MLP neurons of a small language model. Each row is named by its layer, matrix (gate and up: input weights) and neuron, and shows model dimensions 48-239. Each number is 128 + 32 x the weight over its row's rms, rounded and kept within 0 to 255. Numbers have three digits each. A neuron's up and down rows have the sign that makes its largest values positive.
After each neuron's rows, "fires in" lists the words (lower case) most often at its 100 highest values on Wikipedia text that the model never trained on.

L3.gate341:156096147173128119115159088102134088166151064144132090166147111094209114188146157074084092135128140120136103073124124115086156155128112162105136147118083158191134159140104099141160109100115129164198146105121157141158115145127105092100046146134136082135131121108121160121118122129109095068155059125130089131157107116157140136101081119149133098145079151143121055121147139135213102116084138132181109132082126124131088087079104133114132141142138114196116136118155109138078143110146134205135177147065128154082165159073172137156174107101203113124116129043132101126127034146133133132
L3.up341:113092126077127107150164134155095088106085109148082104068131071139106086101116195087100120073179092152134158127070133137109142160121175188157081125124100117071138113133127141136113131071105110117136124111075129130165153147130110121136141148153086120081122160136122098153132086134103136146106152086136140191125171147110000139131163099126173171164131070057182179101140105111104087181114123080123122152101105180132181156123118073152171142122084123114110102163146127162066160139146085148149102177134022115116117125172130124160077100104125130088101167173149128175134089114075191139
fires in: "up", "off", "out", "almost", "nearly", "back"

L3.gate410:134136130162110147127114150122129130144098129158123128137144110127082116149140142162131117105070151138105128094171095125141116145071102061158175116143098158101136139153093134136133066058128117162095199120153062119168110112150143169176104109160139146123080122129080153124109153107110163125221092145105096113160081197122088098130061137105131074104150140135125138127143101133196130086162079211124119113122115119180138153100167168117127126135072108146124154117094109119152140186164113171102075155149124110079139080090147164128143126139177084115131172095117126158071060097118077102
L3.up410:145063165155131088107164119127092131150202147130157069193131151193159182139095145132164112154170098108174129180101125124139151144127152162112114121083131082139161083165154128116086062133123136124114123177195122085119098078094129172145117082217181143163113144178115150106080115093100144105131145170103199155143132097114154121157136116177145071100164112069148160097115072060131119093139156163119111149110106148139129112138124141075111079098114131117117089176055145060144127115120132083168074121133104125132137121149150104047176132062164091126146090183110136093106127136131112053
fires in: "no", "u", "s", "from", "hold"

L3.gate45:178127092089158155167142069112115131177168141133098148124115138089116110134098125162113122119163110104042177152137173121115094065203094126105165077136119131104125139076125126219134087143165132128127176107138142118089146188208123160131148154112116096168118191152165127169186140087149114159142077124149146157128122102120116116148121137140097111089160148165124065156145178120177160081114150158114139044135104109119126165129097138128160155094126125130157137179158123144155102123161117107073089082065204125158166117069128083159124097146120093116117111109079138086111162133081156122
L3.up45:127124108116150112117146155128135128093196218178155150083109121144136179121122090188092107140133196160056152133159124132126139125075132106127136165122129116096091123206087136130088094126081100104103192144139117138107167149080076158135153072132170168163135124112122135129179112118127070096178116079155045052101145154048148119110114068122075132107152127057096089133121126136071090064166113176093122197035111101048122122140147108162149144096145130108157176132141074106142090131106068138109146118114144137082151141195097087141127128166142142135067141155129113158081161044135163087
fires in: "a", "an"

L3.gate199:132118201099099114133094091072146150130141109154112125156125115112102114086113065096075182105153181120123148152117109118153163110148192074168086137143104115114093137163137135154087095095117106100113149113096056098166085135099116147097169151125126099119180067102081067111116151151118185118134043137175155049186090119135159140089130140098159168154122121087113085173145066145103160127142171170121167131121163096102157157141103120130126118087105124150117084145027106142111096085112116137096151108123139161131109138176150136079106138093124159096158115107060045133053147119104113113
L3.up199:082092087089101095103125030076124094172112171094085067150142090076114164077161126149135120097169145143121146113139107147137146171124162129108044125160086095120126108148055132146120110121085130125161142105218150141139138111127186146138191151175120115173149158163167125131225076070130151129137106080130176176093178153124124124136104091153121093141146088107128149120163128089149147135121101136081089131204102096188086101079091187122042142150098129107137126200110076085133200051147127139168103102150146104111134109099064092131144121101127135121100144152178136132209116088156144080
fires in: "first", "last", "one"

L3.gate24:190162113124160117102136132121080181172129083179209098077128131169095133108162152128057162080097174142151126128137119082168134136140156143148139088144116145119122114115165156112155072113168109166096164107132128067150094086081105145137167135179101114170107092089106166198132157121106154155184110150198148149090164164135152153129124245120180151126133149088112159164120130105108149113130092114103086134117180098124103139133165141117103155157128159096154168097130118119079191113129120124115138124191055118133105147097082091118133159154147136085119148120129139187096149134129133102
L3.up24:182087125092157097165161116154180161108116147094166073137142107112087130127097102194122165138126120108143087128134143114137149137104137137053127056089121124144112074068146175102132144108171164198095188121109128093123197185115117116141163104165125117145145121093117079141159135131070165136130115186164139122102164124113121208051176131065121110146199117139060103133120126154164140113092106130133173188104127065120128173105145175175083129105201133066185091133130091148122136089159103128149139145116117152133065142144152130163108144127163129172163135121082148109132135125096112138
fires in: "that", "being", "then", "which", "bef"

L3.gate136:115159084111111099119131067114131187142060099151153110159134131076149138093116040078107112086103155175139172077103095109127068163150103134101067150186063132187118113103109095110103076174108082165141113132146155144132217224150091155086141151170137086050108147163160103184140149162086105156138104071144155128157087125070153071143130157131112098151122138132111125117164108105165152072175131106132157135128167116113130113086131151086096120144134130125164191148122089139081119103138154147165129156131099127170153138113085121144068108091145118110123108160076107094152131180119183147
L3.up136:060089149140139108124066035150116138148154093169181177137099137081124174112179106157113118108196163150115115117110162111110111101138131107143113124134098117110184081150110130133112117151133183167115087138117139103194149103113114108180118050159146152136151171116128086103117128103084116133162106150173123130113135151108090141085118106115071132139175167166080140147112145130077152144106127084088135088107103083125150161142175126148152144092107146159124127047089081131155113148147142137128098152147124131147154191155112194171081087149153165124166094155157101173030170068163200114
fires in: "a", "new", "important", "used", "first", "national"

L3.gate101:099149099106136125104150115121109131157060114128151139115165147086108112093178164189055148151154127153127184097114127151135081160129137129111104141064111092105161099172147127158135209145145104200129099148067176099125172130095072069100115163123128121111119112068121094146192103126155136118168063135169162068074142114135153210118090137083176104138135131090121105157167133125166134139081123074145170162135158063101081204152160135107123146120166178094136096110119105162120082114143072206100089143084100144155098130134094122153114084157169066094198123165107144176101131139203160085
L3.up101:094110092159140114113141114069148131110118141135131111177165253154078098137168138151118117124065126121174141146146173136146145083103111107132102103113097121097137157122081126142134163106048050155095136099093146141123133138140163144070123137138141149099132139084169069070119137132108114088101127142156182195107094099076101129178114131106131167132108168096110164129115106072134143149066134177100127134134150103142146129145138109169102176103128114138113179122084159111114102134127164120073138121164100204160155074116159097096166128149133159097122204119166092068153100141112102096
fires in: "a", "an", "aft"

L3.gate18:138114111127162133119133095131116161115100096081139136097167203114077139147115136173133140159125087138109123165139137134153132139140100154151079149179154162114153086182081183140150102157153096204108127068136101112114130088057148122054134159139080175173175130142127161126146113144127131135136157096119121128079114062182108149088172044140132166119133132104193105161155157093119059105122143103190141108073162144102148158149181119156147148201138134132159103123119130044087131121122142143113103104091155103103149120144106097083173131167095112064124065173203169114091134156184145155
L3.up18:101111059087134097159144132117144158063149157115153076128128154155154127119162098155160164181154115124121134101153186099171083135124167137088064102194119098189173134112113102165169117106106085100104103142104162150171153110154167091196073107132152150169118207123153144170148121101122105132154145139153099096167084130125135085150147174123119100117138126147110131133133111131102164130102115105169107101113090152106141123136073075201138110096148111085152134160134115117191034099093183094067183097101162099134127110081178099149072141107111163150154174147141123111103133148142090109
fires in: "that", "which"

L3.gate490:144151127135141121085158174118118139135121130113139131066158171170069173124100092124184126157125176094084144108151154087172184147157124067069146104123124091090164116149166088148142110127132137132134153083144091130176165078137097100146126105122168092106142131121175095142177068150086148155091115127078096150103115103173196128156160147119195051073129151103106204098158066086059169183088120150160098140137144141092107111213154141108160144128146178088135114132160116098116123097103078124099098127109116148161149139141099127119101175118183134114109129138156109099188083160122114091
L3.up490:102168168149133159192133162149077135106153132120135141093134146114160077087106127125175064132123106134105151126144130155100121157157111140061084107099143084118145182156130048150225119183118149135204116102122104167088140130099097112117103112169156143168088128079123073149110195082125141073117082158120162134106046155134171127108028149105088141127045127169163148120114143146149102144153135130114168181108156202130140121130099177121135169094136125145146102130105108119135177116139122091157136112191145100108153142078196048131087157175129152123144116087105111086131172137174101128
fires in: "and", "or", "as"

L3.gate473:134139077121181147156119090197107087157078079093103178108173157197166132062088117130085118123097077120093158130109106126141138119146093166151108131123089093145154164111111155118144087192138137166125123128113138080116106166130132082106156134132129203086125162129105077134148108148075145126106122244095127115125124085098078198087155100052142110124169152132170059176120054129161129117195114141170142116148193064116110110123115174122037156196141121132130186133103051125143102148104101159108139094203156148128118138091109174137177134073130129121141129161074116180123118143167106148
L3.up473:089116158123135110157141154149141079144090091080103149163108107152108069155058076151139099135134114083142145110075111093160107111137136126113187098085138099145101110098116157122166058155118141096099135132172166183130151167149150193160118126153090165088126216162157149137089136083092065143131137157148168102130149112078136111167148100123136106106048110181179161183118153153130128139083068151117129095109138125151145151161079188111148113121131105141088115135138156143111069106153125109106089168101126132078128155094127062169121120125065219095156159093073199133131095146141162122
fires in: "nl", "a", "m", "d", "fr", "c"

L3.gate382:088103150173156119144116130163134105183056145110098071071119091165108117114154200095120151085113135125103138153056092185180106052150102119119080139113089163138177096156171124124158117160188124132155135123160091092149120102075093199101100115123146185175158099135151131146148133094118118117129169172122152091166120135115128146033051151126097114158143131085166147099104119131119107118098135130125077140124165126159117115143131181097099094177101149119167106202119118094140164129092122139081130107149160152085127103101129135114139144135070179085159109126131122188139161111159096129
L3.up382:115157067151150175145173133069120148114143155158152177129035131167074162141151151089147157163086129065144080118093160148071114150126127174086190084114101147146085118115165064173098074144104135096104147115147111113110163135154145119176123157098154102137183156166207142121130150116095060119123096161150106150072141100174126126178130122120163084153105158140113120171139192114120115118087156098126131104161126171067121153162084165146126128130135166158171136131119139165166132142187099148168148134132116082075135133088094098104131127058157157090171112091111184163118112086121160090
fires in: "the", "of", "for", "who", "older"

L3.gate466:154061073165081156082116116091163161180137141140107134156165172154175193170159085142144099100142176083193125140130116148189135144139154123129111189130147165105115091217127113054075169122083135147132107115079150103112213132185174115131150164072149131136153106195154194134176114156118094132135138152142134142133121108085114140150163169084155109141155115141098086146165094121098090081114143075111137180155139051134122121175135187154111134124166106104177118168135108134116131085177118130121151109133090097193121135119145111169136122100119092095109079163152147137128082139153138138
L3.up466:126121137112076194119114103095173165199090119091128137132105071195117115091133085095111122133109138131170135124144075129160111133110148102175119173164148140112125173109135144105104141163157074084204137138198135087192180114092152157084167162119147118070096139160137064138145100125079140110100158156084076146102090102102091118138152166131137121162085206131118110103103091094122125159138091133106161161171153134135107133176114116152158116156127143151153120115147109166091151090119143104108107157096195132103148184123089105106113120100147054137099140151108170129194121081195133165
fires in: "and", "not", "or"

L3.gate130:139134117154159100134137024169132086113124095159142108053121147123149206118134114073167091159134139132097138148117153116107105134162100114089124138179092125152120135106045190109122155149144159089092138076119078169110118122138193184159151125109052133129110120144136101175123111186125127067080119108148104058152164133131132080111110152111076160159147099169128070140126161118143134130136137118063062163130134107143116108164105076133117117224095128157177083133180188074139069100103094082109065165150072125197068111137171148112136099102160104101143130137134126105170111138139100108
L3.up130:147093138103150210134125131142173145106110145118118194140111156127123125161123149059114126150165130126120137116144201123137174163134158164137112104099107167096118094110124100125129143167110118137137150097089062087084145097128119124145155165143136206133113120132089121110139086140110123138113096124198085108186109073125168168093166138115100109123158133090084170126152115120143150186171112158103116132139136121064128065142203174131136173130101169187091098122153109117124132093081167194151187071096177118074173088163110117130188175135130126094135117190158084173107144145099092135
fires in: "of", "one", "later", "both"

L3.gate363:042087172143132092177115138130152175104138110118163107167125105107085108121148195145199138093078056138074110175089129102128087127168137151124150076194099133170157163118117150157121114101146080125122138103116060133126120140123092169127148074135122154120168136154133162152093082105181175125140180144163154101107120158085106058100071124173095139109108104120112108157156093129118159101182123145127108112113135147109144102168174091120119096129136054140167157111178117108174111145121130110052157135123124079093147137131134172100165108089055196090219122122093115154163103103123119174
L3.up363:087158169130119085154157096122096139124129121092163116153125212146129164154120131158138154111156143178121116118188091102161166081091130131151115115175142162141133207163112107163073138123109040051124149147115145160171153049157137149083146155177112141112142171177125154115141186142148069147120105174166118157166016100113112080159163068186104119093160151131161076181139071122154138104140157131157128110070126136127171107119139149149132174157106131154125081126117061103162083147131128160131117157114210162129127112088135114138152104122110116134106136133154132155126112140139125092
fires in: "the", "s"

L3.gate35:134140145076126189118143062100099129157117147146113069181153160129125171152076141120100131091092156063118171066125129100097147129141136098127092202110068135105113077174063123176065083080112168154099185113141101139121134104103103129091215176140142099122116035101154092132131121122117103142128149116145143153125122029111137139149104111142134144119082126115162136135129050132112147141161084168122117071148141105087107113124189189141118160049109146071155105147164100126089207097189083108109104156093112139125128152097077144120090138158130131092111101121166117114135179172166152115
L3.up35:220077155132075181155120090150100092120118202129135098101134142118151140149150098118088127096153123136084123157129120117102145150097095096132117189096127132134142127159128178131125136125144101132085157111154150124121182153168148136098100183059193131163099128151146085131164103109094051084109101103148120178152112140130130073129145117101151094117118151089111085079172134120129110178129113200102124125169097196190128115124121138168141145130122147120131143192174190144084157132119150133128173163106106090145184141152074138161183093126155067123132099095142113177168188185125106120
fires in: "only", "first", "best", "most", "largest", "biggest"

L3.gate389:144177118164151131119102206072167083131174117132132123135152150150152133057127124098154071160106095175151094131178091044167126160117088090123108132114151159120097155121148143103098144186127141133088171110166077112115089135143102135123109191128162137051135050091105120175148138192118106138136145129115139117117131077127147163170136131123119125100129165088100160125122138109134083136178106170138075153154000151109117066180106174070129160156118164149115092111052141161104132122130116145128134141052091135177162111135140200131146126094105095165112123126182102099157107112134143131
L3.up389:129166065111172097161125095085135131096082096123119141142095160123101121093151129084123090130059107121112076110168121096134122121102159134242154123129156068089121173119132117101173111118181116093148141085123089108173125103144133084130138118120114182150161133088135114154148119144097150115094125142166098125145080133130156156165156171087104107176143148158116122150076150146104146142144112110104157119129122163141143116131079086133123140167144160114117158121107137101119167126169178121109066119127111137125099086143114168088079154119103161171146174074127096176160151126108101164
fires in: "and", "league", "sonenshein"

L3.gate352:026151087111127135156109179069125099168154121071095123110145142124091175211046095128130162103123099131125098158117146165150086169121124153132163136164101121158096113143120107151146113146122085114088161140104112118083145149139173101132104088087160106113146159158090193163118161163123124163152171172127154159156127087070130066110110107152116113100118136128163119127114145200163164133108080157108121056109137147183094125139134174132041053118116102132173129109112115141129139064083095158107089127133141091092100123108068192116131107106125168109247076156127178110195122144167102137
L3.up352:168179133132113251136169096166120121179069179120107077089151116166144103079106083085156098123162126144091128235115129110107124157131223113159155130125144169124108094116182142180091148135102180121135082103156133106121106062081118081174131060196153085105135149114172073153175074179104123150149166139133109100153126103163144092156166113116148112100087088063128141165160156117150160144090118126132200123115104126098118059149173138061175107095179123090131110111165095133078123079132097129126120153118099088109147175127084140104167128113169141082105169102130118144121116138141161104
fires in: "the", "two", "they", "most", "more", "outer"

L3.gate282:098100135156116163105125166151121106146144155138149144099122113209148148135052115099125091127163149158136152135156082123114157131121076157137113156114165156143134108170113195195103143173113183150186098091150080159118137190133092125130124109133146142093129110117119154139159157098075088092150141117083166116120107116131167103161117112113149125170176091136131153142163178142075086099135125149179151172115152067186148157128144170077111143182123162136127114129129111092142110128090091222101148108111140163159116101127126126174136164154096179086133127144114082141144149191078133166
L3.up282:127118152173119136142143134137107122107128123076124134113100174161112119132171115104147094145129177120133144121153078180107145129135143110195147156142157114094127143098131153099084073137121104121120119074120130100167146133094116132091153081153125155120109133162123130143106098144107110143129147147174127076162171125106132119132098126114070130143109119094143116111138181157151158130156144227085100129144218149086059129159130160136083181166121053102146171140123116157075160086126170137058110082058131167077163123107101087085106092175136078130168116133071087199172191132150119151
fires in: "to", "by", "however", "also", "of", "or"

L3.gate397:155201145146114148081077136115076142164152159169137096193158100141131148068170114147105164089145163122196117138120107144178174124165183127154114163079144113120135140144150131092075071115091140135130116131160194084091142071072163127123103140118040130155072114151082109131127151102158118099156122082189070149130080165129105143120063158130112096121092144125106106107136146147128120098079120091105125157144108092154113123132125145170076110153117131127116051151119115120116205158153075151138145145156164098122153149139113139110059190165197124134135119116118125119105111097168087143
L3.up397:087095107154107117154106116130054176128139142112129096102060139068111087133152173134164099133114117131103086157093142126151174168137149120146121121079132179142130139102084138142149125127137164107099104112138150134168099161168141189147128201160090113156070234118124065159149123119110131102079091140140108146075182133107076128046102098113180129155111112082127123114115171150120150153092147100101124121160088163082169179119164139131085072078134135132137083104118142123172125111128101114196146087144111075172109139122151069142117159117110192146136075062062129161078146053144100169
fires in: "first", "second", "national", "third", "fourth", "late"

L3.gate432:166125092142158125143072153128149156104096079120068183080195116130116168107198101140078163121147148154129149151118165146121155132170115107079107143120179119118171155157134096130181102138134157113129138166097158152104120175170114110226072133093092088146014140165136129135141137124142141103133066099083132177125095093134185144099152127116161050153141159117136079091132126140135079112074128113167174109186084126200138126159027138087142126152101077117161140222075140109120069095084153109130144119174150085136163149119145128081063107085120150142137111122159148127171170100147114195
L3.up432:147164135129141096173114153101152078111079183089138169100167159146132129118126160126076076135105124114094125148138117128149164085102143090155182143119159132101151122109153142141148088126129128125152132151142113158119129079119150062100125105097139102075136109123124131112076142146137109125102136117125068201075112089143107145163082159066091119112132117072144085142112145117132123096085168069104160075095083141153118130134155104083147134108215135139086087114142126094073137182045139115123079072118193169156179147129121154160135123131242098142167086134159092095099132121157153150
fires in: "with", "to", "against", "at", "by"

L3.gate127:107137151111109172102088132150132145129160125098075135082126143076153102130150174115114179116072139093116085125144191093172145140153160126115168084124120065148079140157082106107158118124133173052160135118116111183140116096073156107187087165107118124139133176129171131139107102122090174121170192115177125076174160146101122168090097168153118138102111110107147102188138151152135081129079118066144085105150154152182144082168176130114203131193151131092182140213131132113181154106126135126088099214147092076168161106152136077077073075074074154095136134108178103101091116135150132126
L3.up127:120112082087075150090115072096155117114182129097149143091112132144154182119152166106118121103111163169145151071137116103119128133151150120092130117110095137175115098119087082078163171156096122137138161114143137095095090090141160084115154140182193161112116094110069098106185143177117160151134122127101132129157109196109149109143101096136078165094110139116090129148148132128101180116081167167115125133136159129123138082120079150171070120113131136116161143143105173136166119113081173130157142085116123143124097122169185123110149106159188115121122079123104185145135103161080124137
fires in: "he", "there", "the", "also", "they"

L3.gate499:195125147190151126080167125138081148138172165148101145118153133117153122140170143139114164130156201175162179120117138159126165173135143123134102194118134131087198101162141123164156087089176170108173175134121127199171099132162165176138121242100136130106117107120137119103096104191126155122108143124147161100105160160092127092120127130133063100123175171140108076185108138108147139129113104170115104147143180102097129134119101128107163133085155167133139144106110173093136097103099090090088123127125103114225082105187115078170147084156133113093151164143120124106122127167096166104
L3.up499:137102112142088107082133122122138141119144106146161145103098147124151102119110110100104091131134210150167105092135145100051097137160182126195104076167148190148070136063100180095103158152145148131132111183120084175145149142133194147081127142144146171120107172180136109088143169120137106128157089163127123141112132156036171125133093140163126164057139122105124132157133160095126146174153150194147129112162158131123172116071154144166095129181145114123157129148144115104148133031132173124149172104122165144177155119174123113084113173167177126127124110147125112099111111156167121098
fires in: "not", "to", "t", "also", "would", "have"

L3.gate39:076093113095171125114161154136107116129144126159138120087112169132083164139160156097126216129133159087083105127130136069159135163200137159096136187167115144175166145128080131128043126108111123121087065136140071183140114156115166092151197133142157121188155113131126175121183114093163207097103123141157182100151121089148132152162194138109118129092171149125097128109173115154138142139186050151149097107122166115123123123140169137153161138126077103098149084124088115118143066079163098109122103168082070120130117086133093073107116133144163111105118058142211140146177091097087116104
L3.up39:183122119184169145052136118144063145121099154166150199102173094161107077113094120159155066177117109168100147136158071160200112097028104131135083134089144119130126154157109206134204141136142073097109140187189069068126084125134120184121167176166157199116095094132124151080076085151113127085081118089112125169115087169080147125115118170142101179140153114155096153121125035115147104154166161111148132172106106179111127144137090137149106107110135096160140126136070118082071131134108178106125111131107093176157123104119076119104134120087125221111104105164119146124135203122126133146
fires in: "on", "of", "as", "in", "at", "by"

L3.gate343:125072119143097159133175128112127170084127209173229103140113154159155129086141118140112147129110178079116096083123164108164149155195182057135149159145090187129114089189133156123165141125108158114108161084120091100091131118087081125108173201047146148156111119176166098132195101146099057097125169108148152030092102151091118162121167063084125173058131130100122121136137150108098108100134093148148090129114118154184174081174141150127086133150146168090122136103124149151116139092088111154107068176099110099199123188159127130134134147104139147110195081136142159132109079157158160128
L3.up343:132110101118154027127133185043093177100138144144202115084092103120119163110154182098199145164101089103129116128176177108120164162161102082137129117129124140089121100121080173119161137108092137079188144090084147110141100113130138147131167154133147102100138137039164129100108079108124112136068122084132114143071116128104114162152115135151117149089127130075067189155088121101122085180104126160147121102155086099137172116108136144092168086124124093111175061156124124112125186083058099133151120156146138137098163205117115150113140154161153171163113123083151173111154104162115145161
fires in: "and", "or"

L3.gate422:118150111063091134086064108154136057147139134166084119168163159095150155062105115109172121125125166183107165187089097114129089105127110147134118114149088101147123136102148101123188102121149137183129085131143160152125071164085089110099117148194149185186143130113132096105092164144164166150166134108128196147106125137089085197103105143156099117125108094115177058094149130108110094136142115141130151195144082123125054091108116107103112116121154120143107105137115151125054154113145064120093070117085145111159131123089145123191121096077105156118152060169146129106061128153104097198
L3.up422:117127121111158124127181103060148117118079147105101100094146151105124130189119115126146138099128126129099084142113099120070111082121145112111165147084117133157133120133107105094121081120098180107148071089115131020156121126121134124142150217094160134115236094152128129119152108132095131139136107162121110088133139106106145145135146164153121133085167139096133154089100193124167168150106125095156193103087155116083137194102105162114143131150142143131117141139110136066099085123166150160169117135127122092158197153096156176179156133142164091112174118190184168086080110132099142137
fires in: "all", "any", "w", "most", "second", "first"

L3.gate223:138122100154170133122179106158150103131116099148127167109154174091133120130181139100114124155154136139138158105058133138153153128084037125158154219053130176126125100126108158094103125126149188179116111127046072115156159204127147116130130115137135086144116120123066128146106185140179161131078118112202146147062117169146101151120099142158119144152148135127083165146107072123171117130159104063101073113126139126111164112132105173062102122134132134122176147125093172170138103159104115153113043174078099156112115087158135112129161104133132152099181101114147141121136165186086113139
L3.up223:149147190093185114163135215116078102162077130105142126147153106206148107163116071086096103110127141134150114117090141138149079121101141164100144136122132100154154161099202182138138149089131092115071169189096092124125138130090126141134160153154124130184155082183127084089161187143102139172134141141077136120081148169136146126156130150117136132153109130148096120147128112082132134131107133108103160098093175162111144149119111073132107204139034165075109139147124138165139100051109106187133127136122200089153126121128077051144077187099116173100182103140132149189127187116140087189
fires in: "in", "to", "at", "for", "on", "of"

L3.gate453:127170137129184091127161139109174100146134128148125119102192168193179146104071118191103146112060175082107123148088107143156080123144164166130060130112096152184156128097154141178154157102132110166077123149172123155072164167117137165129096123142143171164131131122094077144189115144153105081143094169111196144125128174096123208100086043110101072201114149126125133070169102105139058036112108136130114150132131096138118164133139083121103163144125085117174136095083081136133148091153088149099136129149087139099120127111123084178096150093142128123076130070095155129158111208148090137
L3.up453:158121102153168130102092153133157114146100179183224188120119125162139096075115154110132123128122139143175142116206123101155143059114115161135184131147104154089099110134095083165108135056110153084112118107113168132104155099074131183140158107150184189135039095163206117131164127122078122204144148118186147123172106172075137153089127148107131080167066111115108093162123124142090122126152168191152160141119154100106146105099131176133163108148177115165112054128129143101157122105122101153145172147152077103106127117147113134107163108077140114111134140098177132092148163157134157115
fires in: "that", "any", "every", "each", "a", "all"

L3.gate235:101119116122107107083122102140115054160128133109116102092115094120123158137132163117072077160090156116155196126033105170164110146138152179183139182096114095114112125155120112165077169156116141090113132120101086113187114090085109130174101186102130117155107122129151107107152092174115102092103081103140136113068152176141115109151128143134114159161111125116170108142178119118113158129088078107189063131104085104115081081171178112138147085131074159165128103174124096098124146108085154219137113178147122116108148094128092141127104085160164147089109171097165087090163160135098080135
L3.up235:058092167090135080105112139114103149138120139083077155146141135100147147132141116146107196132143127131168175140112088150085080161177076154089090148138115197186174091148102118100106141154165141095146145115137166159166173140170073090089145191068050100118098138157134125159136154167131144155042102073149149083139124116119144145131090123155114142122148134123157158067137142158125125102090096100085113096073147134114157113109124166140158142093053089185131154107180105081134135127175160071151149210126132122132108085138155110196147114131118166157092143113110153102141108168112145097
fires in: "of", "for", "over"

L3.gate143:098175085142191130077179080131150136105113080078155082140211161157157091135111121115127154122069098141195090098101144176095100053106155110109095120170081113166186119133169146125146123115149129146139109160150143066118111148123014183143102167151146098131164149130085164114156136114144121125126135146073120070059092155134130133117087063154101168111128115081194105128118114087124142097120124109181102125134134138178111149133161133140149135145166123116160093081155123111140105097135128103092123078125153184090156111189115110135167113098192105103108134150125139160097128055188144112
L3.up143:148131158050173135108138082110130169102120166169118223100134154136076118146128152171153197191130163144142133130148127152110091146122152105185151118188108079114148076129154138178085099146132049083106140141147086087171106081150108126117174139121150165123147100115144114073105090133141081144111129094168174117102063137099098141136164126112105174108130126098153169164149131112113176148146159150104142089111158150066141117150170166194109104138110140162158079099125114128167167132142064153120144135148168069110117167142111137182121091051206114158102117145112123164071152093132138146
fires in: "which", "two", "one", "they", "medal", "it"

L3.gate266:147127134106132144157169088136124140137109140136107130147182133151148121107100115151074156167053138169190132127152090140156139149129117130111076154197137149121138057105107132094109189169133103189123146174176129071096185193106076115099131152130113118112111054090142109173176057139128152082134111102073153127131092135137232124118113139098077102125122191124085122137156167116129096097170100173112104186154163105085046140112137122081106127154136119157132157075119137125110158147133129181133120162109161181131103108106088117070136135108104120089103134105119138091154131191094040133
L3.up266:168138131170133174099173162105132123081191142159126153158117129121156127115130135149142025142143155102138123163134159115154154191141124129128162073151134142183171202073126140118078142113139213156121146168139150204112128144190132122125161104091166152131149172112107146113130132098086131169083097108115158134133132104165107091156169088105119115135065085129103139131122084107138107123116106112139114116090144180168165123122139108154108126138116087130098124172086110193137129158132193145120110106134112087159140128075163116072125064161117135114148046154144118144186160163077134152
fires in: "of", "part", "in", "result"

L3.gate122:148070150135102101117162130149149124162119129154137166095115084154184138063147158126117071172093116134176120136148135057123142120074157152162153084095106107073109151135122121116125133154115093151198066105081164095176087180143110170113105162125092081144095140126106148085150118177174139125109102097032143144126080171129144112119161123125093094140161107150115164161161141119200080103175092160193152171094194108116126165192132116174126136199176152202079167119132200095112149149156106176125109146134084177113144147110106109158153206119128098114177136128068162105113162156033092203
L3.up122:100121079100133151174125148146075143172154164122159119149108125118151124159096100101168072170124064152076096082140176138116135115126127136124127124175102136159162186108142120160130059162217156158123112126095171149128146095111140151034124131112098168104136140098114131155101124112158140156106108146127169137139087098103082148172182115163098137220122099165200154136150155137143166102160149123081119080133178168115111104166104165104121119105167104164119079120203135158107121136130200099138087145088161116162089138100166112096099133150076142084125155136193128080129143130130165151
fires in: "not", "only", "off", "out", "t", "under"